From a checkpoint of a small transformer trained on Wikipedia.
Size: 8 layers, MLP 1536 GELU, vocabulary 8192, 7.48M parameters.
Architecture: LayerNorm before each block, no position embeddings, no biases in attention or MLP, tied embeddings, ALiBi, capped logits.
Training: a variant of Muon for these matrices, 508M tokens, 7755 steps.
MLP neurons of a small language model. Each row is named by its layer, matrix (up: input weights; down: output weights) and neuron, and shows model dimensions 112-175. Each number is 50 + 10 x the weight over its row's rms, rounded and kept within 0 to 99.
A block is one neuron, or neurons of one layer that tend to fire together. Before each block is what it responds to, as a language model described it from the Wikipedia text at the highest values.

Inside acronyms and initials
L4.up650:64 49 71 50 34 52 52 42 32 62 69 41 27 42 50 51 56 64 34 59 50 65 48 63 51 51 49 40 50 50 50 38 61 71 49 63 59 44 27 41 61 42 47 43 46 50 52 46 51 38 46 33 46 51 50 56 46 52 49 54 47 45 45 45
L4.down650:59 45 63 33 56 53 76 48 33 47 63 42 38 51 35 49 65 35 38 44 51 48 58 45 45 51 44 53 44 51 48 52 56 51 44 56 53 36 54 49 55 57 63 83 44 54 51 57 45 43 40 47 63 68 43 58 50 52 42 53 35 39 51 27

Adjective-forming suffixes
L4.up326:39 52 66 53 44 64 60 45 68 44 48 53 36 72 47 56 54 37 45 46 40 52 45 62 45 60 46 53 64 50 64 54 54 52 50 62 53 40 54 66 44 64 54 42 42 57 64 63 32 67 28 66 49 58 61 61 40 57 50 48 47 52 55 57
L4.down326:50 47 54 49 50 53 52 57 51 55 67 48 47 50 57 52 47 45 62 46 53 48 66 40 59 50 40 63 55 39 67 56 49 41 56 53 37 48 53 55 23 71 67 32 50 37 39 64 57 65 57 36 50 54 61 75 39 58 59 65 44 56 37 42

Modifier-completing suffixes and connectives
L3.up30:57 54 64 34 55 48 52 46 65 31 53 56 28 51 51 69 51 54 41 50 63 40 59 38 62 50 44 60 65 40 66 38 62 39 63 62 44 53 45 74 25 51 41 50 40 61 49 69 39 54 56 47 44 40 65 51 48 62 44 59 48 65 57 45
L3.down30:66 50 52 39 33 45 56 48 34 54 65 62 41 50 54 59 50 45 42 70 30 51 44 34 43 35 40 64 57 49 51 54 40 52 50 60 40 43 61 58 53 53 47 47 32 46 52 39 56 64 69 47 42 63 42 56 30 50 55 49 40 55 38 59
L3.up1380:65 57 48 27 47 51 60 48 45 50 70 52 28 57 40 43 68 62 50 60 53 56 49 47 45 55 47 51 64 49 39 51 62 33 49 43 33 58 41 55 50 51 57 52 36 58 42 37 60 53 49 52 48 59 59 52 69 60 43 58 39 57 33 54
L3.down1380:47 52 57 55 38 45 45 43 41 66 67 49 46 41 62 41 51 33 42 51 52 41 59 46 67 61 49 56 50 42 39 40 49 54 59 60 53 54 38 45 38 42 36 39 60 55 36 45 60 48 49 63 52 62 61 61 55 56 40 35 61 44 50 44
L3.up1489:42 55 66 57 47 47 32 64 53 58 46 45 57 53 40 36 55 54 54 35 57 67 51 44 34 43 54 48 42 51 29 57 60 43 53 42 57 48 54 69 50 48 48 44 42 61 61 51 60 53 66 49 38 46 47 41 41 45 48 58 80 64 46 50
L3.down1489:76 69 49 47 25 44 47 45 66 50 64 62 50 52 53 44 47 63 51 45 54 44 52 60 31 53 50 53 66 35 52 43 57 22 65 45 61 55 41 57 49 69 48 48 68 56 34 56 54 40 56 51 54 65 39 33 55 51 44 50 57 41 42 44
L3.up1518:66 49 55 49 59 47 57 39 67 55 49 50 41 66 39 60 49 43 56 37 40 51 46 58 56 48 40 63 61 56 48 37 63 37 65 55 35 52 68 66 36 60 40 40 39 60 59 38 34 62 58 31 57 63 59 51 35 56 44 49 45 70 32 46
L3.down1518:61 40 50 52 46 35 56 46 40 42 55 56 49 55 37 64 36 23 46 46 46 39 52 35 38 59 61 54 49 52 49 47 51 66 52 70 44 49 69 72 51 57 49 46 49 39 37 51 53 52 49 37 55 68 58 54 47 52 39 44 40 54 41 51

Coordinating conjunctions in lists
L5.up798:63 31 66 49 41 62 43 56 44 31 55 46 48 53 48 60 40 49 40 43 57 42 59 41 40 51 43 55 73 48 42 61 55 57 53 50 57 47 43 49 27 55 36 39 44 62 50 56 67 62 45 38 47 51 50 43 43 41 59 53 53 50 50 54
L5.down798:39 53 31 44 68 41 44 57 40 49 46 52 46 44 45 43 62 60 55 57 46 57 46 43 60 62 36 67 26 33 48 44 77 30 37 54 24 55 63 53 41 57 51 65 46 56 61 67 38 54 47 36 46 47 48 46 47 49 45 52 61 45 52 62
L5.up867:58 54 69 38 39 69 51 68 35 49 46 54 42 36 42 68 62 43 42 74 39 37 55 28 42 77 48 45 52 57 45 43 61 38 51 54 53 40 50 58 54 40 55 39 71 49 40 47 57 59 43 60 47 59 53 69 57 66 48 50 75 54 32 55
L5.down867:55 50 40 41 52 51 54 35 58 71 48 54 42 48 42 47 55 64 67 71 47 49 41 58 75 45 42 44 35 53 51 29 45 48 63 31 43 62 55 55 52 55 45 39 37 51 55 33 48 59 51 49 54 56 39 53 62 44 50 62 31 47 73 52
L5.up985:32 31 46 54 60 44 50 52 59 42 72 46 48 54 67 49 57 52 48 56 34 36 32 40 42 53 59 64 62 31 24 42 49 50 55 53 61 56 42 44 53 51 57 54 44 62 57 53 53 72 37 60 50 39 43 46 52 54 35 58 65 58 48 47
L5.down985:55 70 58 43 55 65 50 38 53 40 51 36 45 41 41 27 59 37 48 74 43 63 41 46 53 53 41 63 48 74 79 42 65 54 53 35 47 40 70 43 43 38 47 42 49 67 61 46 52 39 61 49 51 59 55 40 50 49 56 34 63 47 36 52
L5.up1097:32 43 38 50 42 63 62 55 67 52 55 31 52 46 54 66 57 63 65 53 57 51 64 32 51 67 50 55 40 63 43 59 61 41 46 58 46 54 55 57 44 44 50 54 41 68 50 39 52 58 72 32 57 47 60 45 44 51 55 43 50 54 55 43
L5.down1097:62 57 52 49 35 49 67 55 42 53 40 65 11 55 54 46 49 63 45 49 42 39 43 49 44 60 61 54 53 34 44 52 45 69 32 60 41 57 33 55 56 54 43 40 39 63 58 40 61 58 66 55 39 31 46 52 50 51 51 71 52 32 51 54

Mid-acronym capital letters
L3.up209:49 42 79 52 50 38 60 57 46 51 59 36 50 49 45 61 50 54 39 51 67 38 41 47 55 40 51 51 46 45 55 55 54 52 37 62 53 62 42 45 60 65 52 41 58 54 61 63 51 44 45 43 50 39 40 43 45 40 44 39 57 58 41 37
L3.down209:41 37 65 30 54 41 46 32 47 30 42 46 41 36 75 45 49 51 52 60 43 45 58 50 40 53 48 35 48 61 59 62 61 47 31 46 48 46 54 47 37 51 33 41 52 46 32 49 45 50 49 33 53 42 44 62 52 54 62 44 58 42 50 43
L3.up289:50 56 70 35 50 50 57 55 54 51 53 32 36 40 38 54 57 59 47 60 39 45 76 37 60 52 66 46 52 41 41 44 58 41 55 39 53 52 69 38 40 40 45 55 63 47 56 47 50 41 31 43 49 44 45 51 58 48 52 44 46 54 46 45
L3.down289:47 57 90 50 63 52 52 50 46 67 41 50 43 58 48 46 66 63 43 53 36 66 42 70 62 51 56 28 50 53 36 39 50 53 53 60 41 49 56 38 44 67 56 27 36 58 48 63 59 42 44 49 49 54 56 48 50 52 54 64 48 41 46 41
L3.up743:47 49 86 51 55 34 69 46 52 51 54 52 43 34 43 48 40 58 56 32 51 51 42 43 50 69 52 56 48 59 52 64 61 42 55 58 42 60 55 28 44 55 59 57 52 53 53 53 52 43 40 36 54 53 35 53 30 45 27 54 55 51 59 33
L3.down743:49 56 71 47 43 42 57 54 33 45 46 37 49 40 61 42 58 53 47 68 54 66 58 42 53 31 39 50 54 40 53 61 52 43 42 61 44 57 44 31 56 45 44 58 42 53 61 56 44 41 48 47 63 50 57 64 33 55 54 52 46 49 56 38
L3.up1335:55 56 52 65 48 51 60 63 41 63 36 40 50 53 60 41 52 48 55 42 57 50 49 50 64 43 45 63 35 38 51 26 55 58 56 47 27 34 42 44 34 62 46 44 65 58 53 44 49 47 32 47 56 53 51 64 45 61 46 40 45 59 42 58
L3.down1335:62 58 42 49 46 46 55 44 40 60 63 46 56 64 63 31 55 48 51 46 31 55 50 54 51 52 40 50 34 61 45 60 56 68 63 41 33 30 43 22 49 33 47 62 53 53 50 58 41 36 36 46 54 65 47 44 35 39 55 55 54 63 42 45

Relational prepositions before names
L4.up1105:52 55 73 53 40 51 44 52 56 63 50 52 59 44 45 44 57 60 73 71 50 54 27 57 55 52 61 52 40 45 60 40 43 47 63 37 71 55 51 47 63 54 38 47 49 60 48 63 58 46 64 50 32 54 69 50 54 53 44 44 48 56 44 38
L4.down1105:73 41 65 52 50 45 54 43 52 57 65 49 35 61 57 46 58 53 53 49 60 43 40 49 43 57 38 42 37 56 60 40 50 55 49 13 55 54 44 34 56 63 53 53 42 38 53 56 38 52 56 44 50 63 51 43 46 48 52 40 61 52 56 57

Preposition "of" after nouns
L3.up306:43 53 62 39 43 63 61 53 47 53 52 46 42 34 60 61 29 47 51 52 63 50 35 42 40 56 67 36 43 45 53 46 42 60 59 51 46 52 44 52 54 35 53 62 52 49 45 58 49 58 44 36 44 37 70 54 50 40 63 62 47 48 51 42
L3.down306:50 43 56 22 42 64 60 43 64 60 57 57 57 54 58 48 71 66 53 62 51 59 45 56 48 43 53 57 43 54 43 44 55 31 53 56 43 57 41 57 41 49 48 35 37 35 48 54 57 54 32 44 46 53 50 60 56 45 48 44 56 41 43 43
L3.up496:55 54 45 39 56 60 55 51 45 54 40 38 50 43 59 36 57 41 57 59 48 56 25 61 31 28 53 62 37 46 82 39 45 45 50 55 42 54 56 52 60 43 59 50 47 59 41 54 58 58 56 49 60 58 54 53 45 36 30 42 42 46 45 53
L3.down496:44 61 52 67 52 51 60 50 59 57 48 45 61 57 53 58 58 62 49 50 43 43 42 65 42 36 58 45 47 42 52 54 50 54 62 59 34 65 46 50 57 42 58 46 55 66 34 57 53 45 58 48 39 65 49 58 45 36 30 69 51 44 55 58
L3.up556:36 41 57 45 62 43 69 48 32 52 47 51 52 43 70 43 40 52 46 46 60 51 57 49 55 24 52 39 58 43 63 53 31 55 53 37 48 44 30 30 57 51 53 50 59 56 44 50 61 66 54 52 49 43 48 63 47 35 32 58 53 41 53 44
L3.down556:41 51 64 59 45 58 35 53 36 61 42 67 54 57 63 50 66 53 56 52 53 71 48 40 60 50 48 57 46 42 47 46 49 37 49 55 54 45 44 46 59 52 53 38 41 48 54 57 39 39 62 57 60 45 68 56 72 57 47 48 53 43 39 48
L3.up1271:54 56 59 69 54 58 60 49 28 61 46 60 59 41 50 52 29 58 58 59 50 47 43 56 43 40 44 49 36 59 55 43 43 55 52 43 46 56 33 69 50 56 48 55 55 40 48 56 51 83 19 55 47 61 63 48 60 55 51 59 54 26 51 54
L3.down1271:47 46 48 44 56 57 46 58 61 58 58 47 39 52 36 23 58 52 58 69 50 54 65 18 41 43 60 59 43 41 56 45 38 53 60 51 37 44 59 50 46 33 54 59 53 65 53 49 58 40 51 57 44 44 39 63 39 60 47 37 23 50 43 50

Clause-ending commas
L4.up1522:45 63 60 39 60 47 51 46 64 48 32 53 44 44 54 62 44 42 52 43 56 56 57 41 40 46 58 59 49 53 41 39 39 43 28 62 45 45 65 49 54 52 42 41 44 59 48 52 22 54 43 48 44 50 49 47 54 51 60 55 65 62 42 62
L4.down1522:36 50 31 60 60 49 44 45 41 44 37 52 58 48 52 47 25 38 48 53 69 54 42 52 59 51 49 38 58 68 35 49 41 48 22 51 53 50 58 69 59 49 49 42 40 71 46 59 34 42 53 63 46 47 54 48 51 49 72 68 68 48 43 50

Adjective endings and year digits
L5.up704:60 63 67 53 49 66 73 57 38 34 61 54 43 68 38 61 45 52 54 60 36 52 31 43 59 65 45 52 42 52 48 55 43 44 56 60 54 57 49 62 45 47 53 53 49 43 37 51 46 35 47 64 63 63 42 42 39 53 61 55 48 37 62 59
L5.down704:38 42 45 35 43 57 61 32 53 51 61 57 56 58 49 49 45 48 43 57 46 49 60 36 47 63 51 59 55 67 52 32 52 36 52 59 44 39 56 32 41 34 44 49 60 56 42 31 37 60 50 38 49 52 57 68 74 62 60 35 44 47 36 41
L5.up710:59 44 60 47 38 51 60 59 55 62 56 48 49 48 53 65 48 59 60 47 62 54 43 51 62 55 46 54 59 18 37 36 40 47 55 52 55 27 46 55 48 52 49 34 42 56 43 58 54 71 49 57 51 56 44 53 54 55 46 51 58 61 33 33
L5.down710:33 44 65 41 59 48 48 42 36 51 47 62 41 46 53 60 50 32 55 58 38 59 52 48 64 76 46 60 68 78 63 41 43 48 45 26 37 41 58 55 43 68 50 42 33 37 39 36 41 52 16 49 56 59 52 62 53 51 59 56 40 55 57 43
L5.up998:57 50 63 47 45 72 60 41 40 56 49 59 31 53 34 61 42 62 56 43 54 50 51 52 54 65 64 56 50 45 53 37 46 48 55 53 50 47 50 69 42 63 58 41 35 34 57 40 40 71 39 59 55 49 59 46 64 81 51 30 58 67 46 60
L5.down998:30 46 35 48 44 60 55 49 62 57 77 45 27 48 68 41 44 38 36 31 54 64 44 39 62 48 56 56 45 51 55 38 52 35 49 31 49 39 49 50 41 66 56 45 43 58 47 60 53 54 46 42 59 45 43 71 52 60 48 50 56 65 50 53
L5.up1504:43 41 47 58 60 46 64 48 51 57 53 58 59 42 59 61 39 35 74 48 63 47 50 37 62 35 61 63 51 37 56 45 41 53 49 53 43 52 39 46 68 51 56 47 54 44 55 68 46 63 56 55 50 50 58 36 44 51 51 61 45 67 36 54
L5.down1504:64 41 65 50 58 55 59 36 47 58 46 53 36 53 48 46 57 43 52 44 47 52 45 44 63 41 67 42 53 50 35 73 50 63 42 52 38 52 61 36 49 53 32 64 49 61 55 51 33 36 40 58 63 54 45 50 63 44 48 43 49 43 56 42

Word-initial consonant fragments
L5.up313:67 60 47 49 56 37 41 71 61 51 49 51 50 64 51 46 42 51 37 59 47 43 47 65 63 51 66 53 54 42 52 50 49 68 25 47 75 62 50 43 54 41 52 62 47 56 41 61 50 41 49 40 45 38 43 49 41 67 34 44 45 37 48 46
L5.down313:41 45 64 42 57 55 41 46 53 43 68 39 46 50 38 46 55 35 40 43 68 41 31 54 70 61 55 54 66 66 62 34 64 53 53 58 47 39 61 49 65 37 52 52 46 60 47 46 72 33 56 50 49 52 48 65 45 35 39 34 62 38 55 31
L5.up379:54 58 57 69 56 49 69 64 62 44 47 59 42 34 52 57 38 58 65 36 44 40 62 50 64 47 41 53 51 41 37 49 31 53 43 51 48 50 69 71 42 64 31 48 56 60 43 45 49 52 47 37 52 41 44 54 29 52 58 41 34 78 56 53
L5.down379:60 54 49 39 49 51 53 36 45 67 54 46 31 52 62 52 37 36 51 59 35 50 56 56 30 56 46 63 44 43 62 49 59 74 53 45 48 52 52 48 44 60 53 66 45 36 52 48 51 38 45 33 41 43 19 34 51 52 44 55 59 42 44 63
L5.up547:55 38 62 39 65 54 59 50 45 59 47 55 48 48 59 34 56 63 48 56 48 50 50 50 55 54 67 46 46 54 67 50 60 63 44 26 63 49 37 41 49 56 34 30 61 60 55 38 52 31 56 34 45 39 50 40 51 50 42 58 35 51 70 44
L5.down547:58 65 56 43 61 41 61 46 54 46 50 54 58 61 50 41 63 44 49 63 51 67 41 50 45 46 56 57 44 41 80 54 53 47 48 34 35 63 42 43 31 68 46 45 55 53 61 47 45 59 52 33 64 55 35 64 46 49 50 51 42 55 54 54
L5.up1243:54 59 66 56 58 56 47 48 35 56 62 58 51 54 56 51 56 55 47 29 44 64 36 45 38 51 43 50 62 51 64 31 46 64 38 37 66 52 56 25 39 34 50 47 42 61 53 45 31 39 47 38 54 55 44 61 42 57 61 57 55 54 37 49
L5.down1243:46 53 60 56 54 56 48 48 50 48 42 66 40 46 46 39 61 47 43 26 37 50 39 52 49 51 50 52 54 53 39 29 48 55 69 45 65 34 55 29 55 69 43 45 40 65 43 30 46 64 49 65 47 55 36 54 53 54 53 38 56 55 60 62

Prepositions after quantifiers
L5.up232:50 62 46 37 47 64 59 58 57 42 54 56 54 60 57 50 27 61 52 55 71 51 41 53 47 53 48 48 53 62 49 47 26 49 55 32 52 52 35 49 45 39 36 30 52 46 59 53 62 42 62 54 40 60 53 37 44 49 44 54 65 47 57 80
L5.down232:43 63 53 41 57 59 76 35 39 38 55 22 59 36 56 51 41 43 59 32 41 56 58 41 51 37 58 44 46 47 69 59 49 39 51 53 52 56 38 45 48 52 54 50 42 49 64 59 58 54 44 53 53 64 67 69 46 58 72 58 54 53 25 62
L5.up748:57 65 53 51 62 58 50 63 55 45 46 43 54 50 50 46 43 58 52 42 54 50 49 64 31 50 51 57 72 46 56 51 36 52 44 44 51 38 39 49 74 44 47 38 50 51 40 54 54 45 47 48 47 46 52 53 66 49 59 38 69 59 45 65
L5.down748:57 50 48 50 57 39 52 29 59 49 65 59 47 53 51 42 47 43 50 55 41 59 55 61 45 51 56 45 50 27 40 32 47 65 56 30 49 55 50 46 37 33 65 41 49 43 39 57 43 40 75 66 42 56 55 37 48 62 47 60 61 78 60 36
L5.up1468:58 47 61 36 58 58 43 61 45 55 52 41 45 59 43 56 46 57 25 58 61 30 49 62 47 41 45 60 46 30 52 44 45 37 68 38 34 46 47 61 38 42 49 42 56 52 45 55 68 53 40 64 46 49 57 64 62 43 60 40 56 47 42 63
L5.down1468:56 58 55 57 40 46 35 54 50 74 31 41 31 46 29 64 52 50 54 51 43 44 42 60 60 44 38 37 55 59 72 40 50 53 48 30 68 55 63 51 48 53 54 62 42 44 54 57 46 54 76 52 62 49 49 41 57 55 59 45 60 68 32 48
L5.up1534:49 38 40 67 68 41 52 68 45 49 37 44 55 36 40 45 53 45 69 50 46 47 50 59 41 47 64 76 36 57 74 55 65 29 56 55 48 46 34 53 64 43 50 56 50 47 43 45 45 49 51 51 64 54 48 53 55 54 45 52 63 59 56 62
L5.down1534:51 56 70 40 35 60 25 47 53 48 48 36 69 47 57 49 45 44 53 54 48 61 60 41 49 50 32 38 51 39 41 39 55 49 41 33 59 46 64 52 32 67 52 48 65 54 46 52 35 50 50 42 57 45 53 55 57 48 53 56 63 38 68 45

Comma after day in dates
L3.up772:51 53 45 52 58 56 38 43 62 63 49 28 48 32 42 57 34 54 46 56 60 48 42 51 49 41 58 65 62 54 24 39 63 50 36 42 40 52 50 50 54 53 30 64 59 21 52 56 45 40 54 39 44 29 47 52 53 42 61 42 53 48 49 61
L3.down772:49 51 66 45 62 46 64 59 42 51 53 76 31 49 58 41 54 50 52 55 66 40 51 43 35 53 55 54 58 51 45 18 40 40 43 68 36 53 44 48 43 56 48 48 54 44 40 58 56 48 49 57 78 59 46 46 55 49 64 53 85 58 62 54
L3.up817:55 42 45 46 56 64 49 65 59 47 63 71 56 51 58 67 51 67 63 40 39 41 65 33 43 49 46 62 49 37 44 44 56 50 43 41 22 50 42 53 43 59 46 38 51 53 62 46 58 42 46 67 45 38 55 35 55 49 41 34 37 69 52 64
L3.down817:42 76 38 48 57 61 43 60 38 50 50 56 45 30 56 63 70 24 41 48 48 66 47 62 46 45 49 45 51 62 39 52 64 52 51 58 47 50 42 43 54 42 64 24 57 43 63 62 36 48 52 42 48 51 68 55 51 45 58 67 70 20 39 69
L3.up840:51 38 58 45 47 41 54 43 39 63 47 46 40 40 42 56 45 64 50 45 52 47 47 47 14 41 60 44 46 50 39 59 56 46 42 61 60 43 39 55 45 47 37 60 57 56 29 39 40 61 46 36 58 71 48 57 60 46 51 46 86 46 37 48
L3.down840:53 55 55 63 61 51 53 68 34 39 38 67 58 35 31 35 45 65 69 60 62 50 56 55 44 53 35 43 55 47 40 47 50 46 42 68 47 50 43 48 38 40 60 39 40 37 47 64 34 37 31 48 52 52 39 55 50 46 54 58 55 47 41 55
L3.up1419:52 53 39 51 63 47 38 60 53 51 45 60 47 45 53 68 39 55 45 51 43 49 55 59 60 50 43 49 60 46 56 52 66 32 40 67 46 45 42 48 29 54 49 58 53 39 45 47 66 29 44 64 50 43 51 56 65 53 76 44 59 66 47 48
L3.down1419:53 51 49 59 58 43 44 76 55 47 56 61 58 52 51 48 48 46 39 51 63 49 63 38 53 52 39 63 46 32 56 53 46 52 46 28 48 46 54 66 45 50 35 32 54 54 63 61 36 35 50 48 53 67 44 39 41 53 57 73 52 49 60 51